python train.py --head_dim=64 --activation="swiglu" --norm="rmsnorm" --tie_embeddings=false --init="uniform" --lr_mult_down=2.0 --grad_clip=2.0 --warmup_steps=200 --final_lr_fraction=0.05
MLP neurons of a small language model. Each row is named by its layer, matrix (gate and up: input weights) and neuron, and shows model dimensions 16-143. Each number is 128 + 32 x the weight over its row's rms, rounded and kept within 0 to 255. Numbers have three digits each. A neuron's up and down rows have the sign that makes its largest values positive.
After each neuron's rows, "fires on" lists the tokens most often at its 100 highest values on Wikipedia text that the model never trained on.

L3.gate179:154153112160070140169118147091164102137130140150165154147106139111055119119136155155150141138151113143112086113149142146135162135099142145083144155117141070137129083069142134132175108095116134149110102137055184078148160133207170138177114149110151100195085144140140140163066145143097130080162155193158137161129147075119128108120134132120082091169065122187126139125112076082121067118128
L3.up179:065141095127114168134112084155159155166149122107173116084031100131114124132135157101186171086106124085160122193170142130087163139142186145101164126147129085145127127122147161092134125127120134092113101161161116154162154122175123127150093132110114095156116144157174170091172140162068138074127119113128103124187123083117163121168116151098112112178114161147129107097179101089119126126151
fires on: " at", " reached"

L6.gate46:193154140078141083117125143190152150117110116129081120110141117121172132146104126123131146128115102092151120124143141198147099099094104154151140133137146083163148190069168145112060076117130174124123140102095109106104166122104078116175091144099154135140154110167118138107187134177086104107149030149137139223161083139127129115203134078143127112160068129124141099095121086108152089113065
L6.up46:170156102138160100133068188131152183126123136136106134129128125156142154139092116085148140098122109121142107122148142170119074108121128150168081201142173157117086147157173117126154149082126143134113109184107138099160093159107140118177099157161180145183112094085176130077190194181168089124120113131140165152145169112131166104122106099126187100150111162066123183115129134117188169177082
fires on: " res", " Res", " Ass", " ass", "ass", "ons"

L12.gate229:186146113154121157152183149106138151102113075122125131143159143140109164093129091125088184090135112169143191124116146172150076106133033136131087109096130181133157204111142145090192066145107129115168119118140137111131141118114124156191160087122101091196139111078150162184091101129124139130107115124122110158186144123151127151170160142180145106132183106069139149110125081108148114142118
L12.up229:118129151160055054205131107098149202091127116152171123146115135161135173106170121164134158083055104128162151194128127114089116149117110186137103193110088050116104114127189107177101111127118150121128177115135040130140115186142126098104184098137129122147132167141156179161140131132169145071109144134127123086163160125178084124165089136120135172166128167118134199177154118169138108107143
fires on: " was", " as", " became", "S", " appointed"

L10.gate306:108110153147132094151169173175154130140110164107138122100148138148087132114132123169157114111063108129173130191167116169151161145156101129133122175106076182142101114070116159181117129109102143179129102132093130118156108095137172160091066116079139089139172064158151174111130145083132138096161165102122127092122171093118130112151149186116090072085113138122088128144080162137178171114218
L10.up306:144096138115144145109084099143127130095141138057088158182080157112104176108116115154126079136142234177095171153157117171148126104128135113107133155104114152123158147150175129197169118143092104152125115168081136134122185145089180119069149127135192142157187066138103087136135209093108165106132151061131137153147147076120176119100157131200072167127073049170081123155078060113094146094174
fires on: " Ch", " ch", "Ch"

L3.gate10:189173142117111114164124118129142184134152119115133153163155141137068119135108200134097111126086186177138089149185086106155136148086130179157142124133128112180145084094163175144120107101093110189114121147168139089148198116155145133149123161060154091161160106100157117183103137125055122135143102155197129111175099102127120146072156090107167119153157129165167108140128149127091141128109
L3.up10:119098075109081106096105124104111140140082147079200109143072103060190139112103124152063144172102116201131113097138118190136211079149110151174130102143142140172162182115163122097088129113148130116135124122208099118134153133153158110096137102157162062140103175150092123149149129128095097099159143163114115182118077162132199122117128158120130101125085130169100108119137122096099152107139
fires on: " at"

L9.gate44:135132136097132133133125132142080150072135162150152141130153144122138090196175156173108155090137130187142138106180137167064106097077106144172132099178119038203123124101180091182109101122141127150074132111118106148134160102103123139109149114144155141105123083177156139203134127133150142103095156177140105140151125082142085116148115112110146101141203082097171157098134102111123175114118
L9.up44:156183089117108113155163142121139123085077141175149135147103145101123114137240111149091109167201159217116159076148095140122198114084137140097064146134123099138193133153147172076100140149141170160099154203156112061157121115117154165097167163119119107100129134145129102100151143132134148095085198141088100105107118109164145152108124181107163088128112120120112092169113130132096163152062
fires on: " of", ":", " as", " name", "ation", " river"

L13.gate192:156195170124123161118159096180178128095124075148095187153103138095130177097112136132132125130105064118118093116146179162138115097130099121140139131135152149096145211071067102171092160098138131135185167128118157130123122127153141130131084127107084114140127165114169085133132126161105129111099093120156132174133097147120069124180166143107115136173151088103129105147140089122146146063155
L13.up192:179159089077141073136135189119112132111097171162120116105125100219165107145029152096127110117142182164145123104152153161183087120114097158171140140130088122112068112074124159140159033135189115142121077155205143098077128085135176116100148090155138113152117115148130160150111115145099203167140111144197101124102129110154119135138148137147166155161112105107146098147105131165108086162134
fires on: " res", " ins", " Res", " ass", "ass", "s"

L7.gate83:162105134119071141135056130192127091150117069187136078136163157080157162132169125075102152110139117066088138120079112110099196070126183168112099118127126113131174168125137146124105149070092119161147161177118156084133131159131107153109118091157122142131115131096143060069086161161128125117119137170108099155150107084129199064147188108118124108094110122133241075136129129115114181159146
L7.up83:138083144121085166107148122199144119160142077142097110122151198107146162115155164155088187154147101196157150143120133191146102135105099102093099132114078084194193097138078078148137163090154118167099164160151092137127156104094107079185070136047101141138120138119121185134086145109200118148120131111101145168101204119129047118158136152139150084144130162168132134097158144114120112122138
fires on: "-", "t", "et", "end", "ant", "ign"

L13.gate72:148129093129118119165132150093174080117035105148124176150109140113097119084129167133153094153155111124172091216105110104151080053095101159149124174094145123130131179070136132140179101184187137120127119142077147083170153163131114159124109074145077135111103153115134159175134172092099094107147120102121128112153093141168197149150107085144105135150122107150097128109116169103089122169198
L13.up72:157136146120096177151134122066104115126113071155114136115132119117131048108124112159141203165120159115135130096159141117084103079136123118154117152097162082179120123124168172084186150133162172115140060081143113079093153150136192142156106128151145180134184130113118104141144192117137174111121149213189183112167128135163054128064133117119132091113122149129144117120141131109123123180159
fires on: " in", "1", " the", " for", " film", " his"

L12.gate148:100149121132107147098127119078133140093106014109126163168113104108072124084127126146119160097190156127145134090216100145186143163113157128076104141139160149130085115166134115129155118113127099163074143060088124071127133138190067102146100122174095137111063148060099091156132105150117093167192133088101132182151118102187123163112135100087158112130112096146127098194134157118126125101115
L12.up148:140193107146172100143088149154131069104161118137147137146154140120162114099158115164076170131125119139101132098149145094152070153173167162105080161148165152180152178100063095091167146130116147108128141146080097153149195074166140125129151068099112125121097084141088075148137128073183116068171174121118131137167157087158093093146111142061116157100141153123131142177200116089117079131094
fires on: ",", "-", "\n", ";"

L12.gate440:160127093145106157195136177109106123101155095119134170076126142141098167113072131138120114139161124116160201176102094099116135189136089149135101132115085188058082105114125151071086129195121156128150140130135123138137117198122147115135144102140190177164086153101113161189134111103161115127181176121129130092123154120087153125139187163156096149095069183141132170143121159135104078105094
L12.up440:098116142130120117145149140127083145117114116101105160138104158149114167122129086135182115174127114170184146143097232095136114117159109143120095114171162077064158106101091132134111164157143136130170167116125131160149161117230091115189102123128134098116180162104101123156069131115096206146165157180116135108134170092143088127145197074094126160133127129129151150101117187131230062162132
fires on: " w", " W", "idd", " d", " comp", " c"

L6.gate135:121137125094095212075162126166163150098076088138170113102124110112099126164139113098126173155130165183136143116069105164180133128161117077068165137134160153172111160101145091107127092141088048098111123036120118105114185151117116166090108203151173139098134092167134142150135133157152171125157137122129097084159199136130054178141153161147155130103138087112132171150114138129175156107115
L6.up135:091161138091089143100215120133126189124116102086112150111132144068164096112101113079131090171111179107106134091135154145113162132070120118104161092164145140135063131105127118144072121070202085124081101172129101129119143111113137129144129160064128123114179093153170113145142141154136071144118153106135108157147069173146147065215138139152089046139092109091150111085159190110133128090148
fires on: "',", ":", ","

L7.gate141:109171141149130142212124102161115140085108090102124144160152188154102085149089080093112121119121130061119093166124109117127118138185164138188132098137145053105114151153096124087085135095118224124158109117120156116147093136134158100116123115115076172139140085107155166131176140160089110109138116101126108102135079116118128156083096167123155136143099095091126146131130135112140165060139
L7.up141:097155179112169130127128070109122132163097158117096180157123150086104115147145098123119184122151096046103123089131171141103187128167150157161110144137161079096189080071115201105131124161090125181170121119147151145143128081081118163101154168162093164157168131178112163186134086104117111129139110151072115152152090130128143138097109134166150123102114103081090107160142128085097126148125
fires on: "\n", " J"

L12.gate284:137125143147161099160077112071141093166099133131109129145157168095101169107060118085203134182124145110092097124109153142146130147111095119120169087092151135133132100186084082080130132117117124150077119149137132112167141069132089120104120142140109166183106125088119112114140097194130162184127122118112133141120096109182178083122198109157107113142142131127091098100111119142148147106144
L12.up284:179126122174169100076079090112114070175135180189138152091101130114086082135152128125137114123181143145120102068144167113172158132133145117153139060110178146091032155139122102111129127129109158122166084160109141132127131142145069131118127145103160107139117153116145120091102104108162137206113134153108134150131059098142143081230143157135111155103118145157136099093082158152152070076128
fires on: " F"

L3.gate400:174192146144081140161133142114155117125148158146169158177102222156086159052126107125135188138132186149124110136163075160135140072134165152065147161067148090101116088124145178141152127127135202129138071098107131086104194169162118151154169119110108111155123136148091133145081109151110132113068153167109133147068129075092115107139086127056129143163095125180109129136112170118046085166141
L3.up400:207170127123129114140115153153112120096088138126122210122091163138100130091095072093125131116130173147177156163144105149130112045081156124110151132120161097110090137170134167132152168080187157112158143120149126138101169177150152163133167143158169100146148163110125134156097087129108155170148137145129099139097153065073144079122122204057133121142135119214115147128110158092039112120093
fires on: " inter", " sub", " Sub", " non", " at", " under"

L3.gate336:137113164077099042119121090148124088112126173114160151126148121120130108115126135118126090156175162161123144117104121174134103057185171120102105141121092145138081103132067190099132136178102125128125147134152094110087134168146116099150147118177097162193155118148125152082157120139136088133116125103126133146154103171133159088129055162110109077113122096201113163102137111175167082083140
L3.up336:108116122128144092055118056146103182152140123145160173094114158157099153105140117130128088157166130221138118114090097130157122114163157141094113099107070133128039093116145139099112137129105154181097116106158119130117120104110146083074150133151075121136114121078130094133119124095179127139071136123163109116092134142099181061105098103092146136109177100162175139130213111181107164123127
fires on: " Mar", " south", "In", " north", "After", " under"

L7.gate287:141169088125089194126132160131115100104152096154140133130122089139067076082129142140137188132199112143138115106107158110148095205125130140105128129134128139158109167102089087097079093091124122101120161114111117114183174109137101119059093185082141132176146119152119099127124118089170104142165140104115114152162093090167071109164136133074149134144120189126149135152143112144153145169091
L7.up287:174146057142077153124101148133173118149185073154135133136094114081136138097131187117113143130194048132117148077104108103123135149109106141149085124159149148125115096122165106095134090088120076136094193135118158074168186124143129111136142124088168120125168125186132115177104142119104140103183164125104085146141135128168144135202094149101181108086137202105100065133178096145160172134145
fires on: ",", "),"

L10.gate141:178165103140153110156143118145059126124109097160147120137175082132042093109093128166113124112094140112121097157118129106133117137158188185138117093098166154093117115141092120170117138175145122100101164100076095161115176079083121156073078177116101204110096098104162173145109105149095146137073108136092130188109139065117204154137091128142179113158132117118088176106151107125132152126178
L10.up141:092130130155129172081208126138139082198132134125074109113137133106076123104054130161112137100105144118096163129169146130096168119167153166140106125156143200105146135186144116145124133178112077165097109119160161157102138100126081183117105152151103151139078114152126164120166129098162164115120110084092131131124105139164141115098106107163114093129128164148130139118092108174143143117104
fires on: ",", "\n", " The"

L13.gate124:105104108112144145099119175167129149098133115156121145161143123172115150145162126198121166087109152098144166100124089119077140109091087164119108102136128206104142134106132184108155111154105124096145168118108083134139167125164191168132080101110110145097158096162051153141142224174089150103110096127119102181120123068118119167122119138137191107162140095144099141152106183127118116099146
L13.up124:147124102157126103120107121032166146150183147058143088137128168116114083107135124153115124102119144125168148223126100168093157149136079156111064098114118157160122099148119078144136195125073139068122122099134129136121124149121127170154146131124120128116121097144096177155120126174138139182100178133122068102133143056068149186166080133086131199158112140114145178109166146167124036093099
fires on: " became", " was", " remained", " be", " is"

L9.gate149:151126134121148170189146100136119155108160146138123133094137100098120132105147105168184121109119100115141134135092155117159176150142110133155175094169141115142092107105073165088165132173091123030118149069118117081137110090142114100142097129120117059142212107128109113130153108161120115105135156092150097122164158155162080167084121095079187124141180098124128111137179159124099161121177
L9.up149:174124100177124145084090123148131113146105091110205093180091151106135140114117113097156117090129121126119092086104051120100122075137131115164154117158156109132114104135144132169118120083079068172152151119089077079113174103140134157111148098115156086139162134172125159139134129116165119122171092148099139177153114177159104133120145065068183095131135114130095098122124104124085126071172
fires on: ",", " as", " especially", " including", ":"

L12.gate293:103153083091063122147126072148136170108116094110101077144212097087132174108120133143167128125091077136095098112159167132158113120161156149166160115168133097077164144139175098092129147097122174075095169160154135127231164120133168066176122115094107128114103105135129071127194153110118151214106097167104115131115137139062166157108107130179190116116171144131159136127121162153187148146130
L12.up293:170105150067143177088134121117112160113089177109119112149108160112167136170139142079167157087096157128127125156118159134115138075124149086126115094147113109081098135176111105164094126140082127112140155126115077098129096068066135101138114202111113096182134101133127153148082083093181101142129138167139100151109096159114142178126136159208161117118081066117151082130118167123157164113116
fires on: "\n", "==="

L9.gate383:135135051217153126132144146101077162113079077131094112184114098108088071101100141116161145102138083137090099147189129129121116147139134204154124195046124092115112125164141137164120141097143153120084137099107165071092121106126152141129056156100196104111126154153150134153159229129150115171156111125128131128184100149106110113120181026098123134087088146118133140131140186074141125146175
L9.up383:087146121064121124104151093105123139110115081157116114149130087113100143122131169138126110042076116137250113161089118122129112112107076141134138139141120194093149119140064101126100111148171134177186149152108097158137161149134153117102138153184141129167136124060142146176144151142199093056098184096109148126148152127067097138145146106129129126125204111051139095132119068124129082076148
fires on: " a", " an", " the", "ed"

L12.gate107:077108150110199144131126174150137193101112141095193139150143135197062134134101123120139135139137163099148182117109143124135155096165103145128150166071174184135185138106150179141151148192185163116137116183104178093177102151160149111135146095137109036164179115083176184140113105159170120129161121091091146181132186157083087181130185120133124143128066121125112099146115124142138134133159
L12.up107:106135159165165131144112148105110139088085100095146142139126148172142152109084093134172108141152085149093110167116070161105098138121113136074167165157125151088169201107149125170159158129121143136116136152083226091171107142151136097108171055127064079154157068091111129086116156110137080116148120069112184122120101091121074139066165131095088099109095093146094120155080065144096096144143
fires on: " Th", " per", "th", " th", " Per", " Ch"

L9.gate290:115168122134153105111119093114124081095129170107121107132121119118125128197119179166136106107150032141159162101118027105148168129142091157119107093105111107106152142148120097121102110158135162110121093150149129072084095097085132123073070148140115138122128191129186153114111128112135107113149100097141119081110121065119133186216137120082151137146157148111114113119081145115060084121095
L9.up290:112164127159168105111106114109170127156149083105099147167069061111080129099076079085175078116090075115167172169148124107065117182191110137134146117183101128121161109185138069096130099129128129122132093072092176131072139109154107156098129136103134140102137120148152105147126118109065097062107076112168162128143119162128155180148081111220179127156108066184120086107166112133106107083098
fires on: " in", " on", " for", "ing", "ation"

L6.gate342:172119066135077197177128097105134105117104199104138093149123110175149177121103129120126117094167152140099145175166102101181152062126156082170145112107114076125188123099135090078121175133137170135082099117099125128124116118185119177165191134145137137144173141129183073145081172127083151152116142154128121143157138118162106133079124113168154115119148129130096088132091157067059139157119
L6.up342:155163150121129159166114164115123098172147155136135142138173122115150150124072088104112164126145117138130156147134188132102181124097124135117167116192149105126090163149131128065095125102057125068164131166117139131123147057180055144134183083126136154163182123141163118184147145130106170108224102110140085111175154109117102141067098169153163099099143110058174116093134174181077132164111
fires on: "\n"

L9.gate418:161140055160128147104099092155172149121093118095151139100159037136154083131095074146126081150198057084160101158136085104203158119128140089086122129166180178126111103182112120097134171116138138142146113126138124152087108138132138145146175139088135143145171119100125139138113149122119098086095133180164162169102165141152186164178125153123081076121110121130119119098143187099142154087120
L9.up418:195157120065133086129104161135147140131144130070141091114132140144102166122122152126140117140124091123174083143157140107144170143112134110087077157151153095116088075129130155152064168067153106149122121156090134103123139075131150124175119150081104140094162136067173092122088107108133118142147122100122152117108125159152132144129073137186098109125207112099064145119145125127128123136107
fires on: " of", " the", "-"

L3.gate382:090102189118109164198132088123097089145165136155111133113129156124115136123101039082154122165161121081083102128040127120133165123146160093157183110164016110091101152120091119106125172102108157148178126134144121159167190134088151185118173153141099089166138169133145130106140125127116154117145139104154096166134143102152107167123145086153103159181139148159118192151100169094084092088142
L3.up382:123115156140119109221128098179127101154134159184160124133124137116178130162126087105119149145203143067108152170040116189125204131134091144180151125197054114094101157133124117087131179107119145119173135137168068131103201076091111169141150129122127119195166196138138121106107175069103096077106133137147111179153185107163117170123126098138147132127112144158130148167077194147068081123149
fires on: "\n", " Length"

L10.gate373:160158103167120177132150173101146126153096143126118130121152158107102104118115134207173153100093158128188174144129135119068095079163096152142077093106154101154112132117184094092149119181122147085148117119181135131137186090107144182159053067092110145154142084127165141086119140189140102092173103107106117105096129194175094099169146062070072107124153085128125122115138135185154216166127
L10.up373:150098160101147126119086099129103102111156103205162183145127167104125072161124131155153076134141173042177141082132100165139114131145146190128108169140142163127141112106146102080154126101175136097123128106142130136171158074087142135141111134086114108131143110121157162100120137154183164101131156130193137120161131121094064169139071133183117067193170120103101144126157177123161149111162
fires on: " to", " that", " in", " of"

L8.gate441:131168110129141074079123091136112131118082110140145101128145152115100150134083129128121121183166172141178148165111131144066099135102112165104090131124150108111161147107132093117135136181104149106117134085128145141058160129125208115126113142155096220147170101092123156163160095182154133112133149147103117063172168078167131115121102142136127151138152065081103130118092110133129126150187
L8.up441:152156132118110093115117109115117129113097126101114157092096085155154131083127144178131138060139164131142111120135161152093147123113059168110213136119122085133138084149117184134172172160103139108160102137198208118106149058084068139143124149114141183093132142127144160114149150136087112121140096039152155126150105140168123122101066123104057161143132137139138156104188099144153079093093
fires on: " of", " addition", " in", " own", " love", " home"

L10.gate405:100166096123174131080093060120094121118142150077208136124113114145095126128102149109163110112138074093133168089088096108175137107165052112191043082116098116119146125103106101151125110104077108164153103107142175137090126134135085068193117142145186133134157127128122166189130167149137147157125093199142171110120145134108169129121119097159115108115068126105090134078156074144132170126149
L10.up405:108090154136135146132131128114132124077128130095122145151160186183168087090123152114123115186127142185144204112107126138083125124145064119160084133111140125124143126157104166095148164174123145127140146117168157098134100100108085143157194093133167132174118131106068105151103143178153213141103128114153167138086116124108100152080172120125135169109230142115135154140150133089153141113166
fires on: " w", " W", "w", " b", "b", "W"

L13.gate379:103120102132101108115121126122116139114111043143205118089156187116084076122174171169131113091162167105069095120137130122085111107096132085077123125163104188134102091191109109139130108137084151127166149069122132091159155132177081119149139154133126097096109146115128066095168187185145171107132082212092118151108154113122085182170153128173166114106147134108071151124155137096127169054135
L13.up379:107068165124077087138112112146064088112143091160161094184139184132097079142165155121065140195170137132086098135168101189129114154133131086152091168166119188175111130129129093084119176112174162109123134088134122130116110100114121080170141101125117104116157129148140166108059109141162168135082128183142155200138138127111099111194061206136126132141117158145124084086131109107133187132126
fires on: " E", ".", " e", " F"

L3.gate152:136096159119083116113063108112107083128085195134178174141089139131109149081132084153168105181132161163115137182094151104149123151171132147083202190122175152098108082124159101091110116112024136085181095101143072115102133134143123156094158083072114107201144182201100197090124154162125094122132110129121091146129077115170132133126115075142103077145098101083097147188115154092159148163119
L3.up152:092126124108168142141150124098081179123191081078123177126141185144100106133158183126111138078135083102127118102148111127149148115137138134159112119151128101164115085149145120122124187129101127191095100159122161136097208130165141124055154130111117119126073155108049106192133030109165094134118123119156152109139143132136131150164162110146139139143126114132141067171169108166124097121158
fires on: " in", " In", "In"

L7.gate192:111089074144093150125113145138126142197095095183097120130111118132118087130154122143146106137086086042124109140070134112100148081127087136155074136137060092136091129113117149116080128099151160194096127160081132067141100138159062171143108132162120078164199107132146121100072082101067105059173171141130108187093108142145171129105127135104094122099099089151085103130165108176135140118077
L7.up192:131112161060079200153128134074131136099153153149183130077151100089087133148122122136133133138157165133094120133140170107081122165115106140110124125134087083169135157134090109172039112076052112102151121059165090091140147136105129096159099134084148135170145150152129113053174104103164104127126123146132130136128085170216116139114115121166131082138182151171163122145107186094112170120144
fires on: ",", " and", " such", " including"

L13.gate352:193148124113095122120097131163141181109131072164118125133141127144084148106169089060161103122173202087147119137120100118178102129152087126091156096133143106057148098120090137086144143131130139078101112115116168110186113097083063148178125112126110130130149130115114149108092166146154120182147076137170118110151103106167126060161109158110084131170187144152106133120133105068107070062120
L13.up352:124128144114142125133103162128180123182158117215101085140112113145101151088135153119138137167084099150148090161120143113147114117077133154125147157182119164064087091167125144066104181123105129180183049139167132100125134162113097108125169147144150162170168148096176146123128150119178084103161141155117176094107099119118124139180090155102128116158133164153121035121154153075131091134125
fires on: " F"

L6.gate309:180158093180142143091094147103118079104093083112049087142090067117080095129166140165120127136109125202156098093048135116118148121179070127151163191154160155141160076082117148116132100115095131112116196093137138137114134074137173082148118150109144094175167153144102136094113139172182168185150075132088113096167080090149114113092151143128142154116117165151121160120144090127156137137101
L6.up309:156100129112152112096163161164089094119133059100186086118108068084070132142125170152131124110076155118158119118044096187150123094139138120131111141166120153168065079096101139076143094184139097147103163096076097102192130110111088137127229154114127096124136133113101154103110115202109128105153140121160196127168161088147089062107106079130155089083117119156171101085167094093099135096120
fires on: " and", " to", ",", "'s"

L10.gate401:155097137135102100147091136151230143083126159127124132199181138121127099155149108131117123144134128105128106167157096104113184070123133150160179090124118104088204105110103068151100111141173182111079124165071137145139096110103128118189158208147131085101149164106153140170146174148117222139148180118099104141181127080102101154132086108155131090164135147123135138118133137085205097120135
L10.up401:124121159166120154173116120122120069104168147103090158196132108151090127136138138166090101072109146112157125152173181138110154109147140147125137091181100131089190134095067150170091105143083117124077081133176100099165161164122124223164158166180104183135095110066160148141161193109152143088131127166107063066146123085055087137142092132134097190131179126107124121101116131123188083108100
fires on: "==", "===", "\n"

L6.gate435:103156087144104071137140129135115146157086132098188149149127131099139147106136141072150116078058124141094131128150165139061086077199150093116133124144087153166122151125211121145129167155136091114087131178139099144151177027132104074173125100174146098199120110147118092096172107091080051145149108155088102076146104172100127099192171160134138144149143093143113153116201147051090170163124
L6.up435:158122117150138197112198098124137055109189144114117158090107122120118091149086158166074112129169140157125156140105128168149152109108078159200158122085159161056128072166106137143155137154072144117077106078165144158102193085112087135085104109193144141142111137139162142217110158135104131123099118090096164069107096184104102153106128148099127106110112137151106155121090100125149130175077
fires on: "art", " cap", "amp", " arch", "ay", " port"

L6.gate378:180130097151131125130118161091123129122078107133173148099113107125103131145078139140108082135105084095091120171108099144028106156196095151107114125106101131095125139189157110116141134122139188154124167083135141168139145154124100111090139158118099100110156120148111145097108153125134149151141109161168068095137123120116098157153095139186149083080097162112109179134187099112083124122107
L6.up378:154092143106139164128138130125119147143100091130153064105070170107087139132136113199107104159168165142123092150110104146109095143150105125137125138148129135129131137140074090099127084114099107080112168093145106160107141189099116155059099110052133117112142146104128133109123090149141110147142108151116138159071151168106102152080089140178157112117130161147121135115134157112111096156055
fires on: ",", ";", " and"

L10.gate408:146165065145124074122164189095046191069144122241083147106133104168142092160147169116122147081195161125185157169110164139098175187081135142139130119103151065066124073151139173133104143103149168129118167181125132115156136195146165193136131132162090074056158158171123103165093106097124118084112105152141087110158139150162094112089125119157104101153156117152133149120130071113128150147124
L10.up408:147182130099113159168158162190183096129137096138153060161151129111115126114172159152186173151112143115141155137118186177075213124112148141139099134101094167155104132110144127145138143107145179133096135118123060059190133092063132184086159165127127152105112129135134131093125121161168117129060123096132122122172147136146120148118096160098136120151110100170115121125130148114158105114115
fires on: "\n", "=", " as", ":", " called", ","

L9.gate170:161185174154096192149133110170105092141094141111105088107142120169162108134115078070165132142094109168153109150141150111154162113132199143129153161168131175096113090149142182055132091153180105103121087105164113186135138161144148123148182110130112101132116098102147164131096086106151116090159167137079135119160118197147170135149117152115103125132093068122157127113153201088145138145094
L9.up170:145159147105113198083131124150161153148115093128133070162138126091163060144167082178170133119093142115084097100164122068194158066167104112178131121166127119144160148132113103126104113130123114136101145105112140092107158075147182136160151132138168127160146091144149087134095083162148130060142123102144133138093167167105150127111074175076123071091163089157139152188121130116136082139119
fires on: " of", "ip", "ant", "-", "on"

L6.gate224:167098108185128097102168153101090088083134095135100168110139114143152136154133140165101121130133155119169120123130102058165084103156099186085116097104099094103085159100133113135166164183136154115157129064193188122144085067093126141093076137140166154108133120102172168152124135161113131148178152126137139090095181123151106128167123108154136172158079172190084133097145124101137097140150
L6.up224:123135117154138096119158143112142116150153088129107121133121077115156077136155123213133119112066149084199111084173144117141163095115133143182114180137104102149153120132127083133172128158176108129077068094140141140136103106079183146148131125162184173079126102076184077132107145141095114237135139099135145075136151096070055143193086119122147139102186115105127110069182117104148060138107
fires on: " in", " at", " a"

L9.gate81:136151143166137071112166079154162097123142096111131132112121116138114124062156055100164135120107130149160127109088084121137162142126113131165145119117148139105095119137182135104136092134061130166190100089133101165144101164103072141163138111102074168139086129130096139136113105076133089148111146128100160120173169148075123201161123142131131157103107156109132188177100131139099095126136
L9.up81:106174075140131228165127107172143124060088150154136095140163067110082111100104158106160153113109082138119140124130168123123109079146126145142097098107128107070117110109109129140128137120099078135163087105126151115206064175140100159117097091126167129108165179160136160150042126122095129119074050123147169139105151175122112110140152101144121121183151117112108093113131161074117088121096
fires on: " B", " R", " F", " L", " H", " C"

L3.gate349:099128139123193106091093130118172134148062117187155121145093117153141109106075137112102052127038147136108115078105139164061122125130068155121120133139121101109111112165125166123136129122110133136125099093152119093115152171117102222169069165124156126186177139116139150131139167083188100077159143138154096173104057168114122113098102138134128114157104144200148146135114141088148121148091
L3.up349:095127131122141102116161102107124135152103079142160153112119082116125155134112113148103059146080130135143055133188096143096096123095103056092125145122157097127112117135135176112128177170117139124157175124124099093117123156044124154170034188109138089140169171110133179083117122120129120082102106104144097085060108089107075111116153125080108143165115128137185113111109151099100108149048
fires on: " including", " such", " included", " like", "Personal", " same"

L9.gate255:118082171080123159058120129145167117111107170160130138125145089105087134096151152156140148146107143123119095103129107135071077138091114169201126138109155145109108167076116119123149136122091041082107119087121128094190155108108152157157102121070117114152201092132192074131095088081101122157112149112112120131123163139128129164117200121134150119100137165181170121126149129167156181186074
L9.up255:144079112105149127120110146164168088125081143158127140103087137169098062178078108176128110158122153186139132138158170148100083140089086141078096149127097117152106122123122131089073110135148146134068116089175159135155166142120118099137142177188143153122112154174155154109138130154162099121156132154109137092094138188124152108117156125154135109074177186136157147082100162108161082182135
fires on: ",", " and", " to"

L12.gate106:135136126150156121156160048112139134074141163101125177148150182116165141135090107095184166115114046174187141069099162137140129183114186162178106117138132108155131094129085128146136107139118135161135133123056122180107116139164105151135137043119173109148117147169125129158089157123169168141080117221147167149144129138113090072163148170178156098177135163107166159155151146119161134099110
L12.up106:121081110138124137128087140164110091106130104079056107170080107084089111155131153101112080119121127120129170123136061141158109078165135195189096103143098130183126123060138117118172157151154160155177119085164161180167108169075031136100149159122135205116083149115089165126102115171107105125136096076120142164109143118151154110119129135131118113179137136104073130117151097085078141114092
fires on: " H", " B", " S", " W", " L", " T"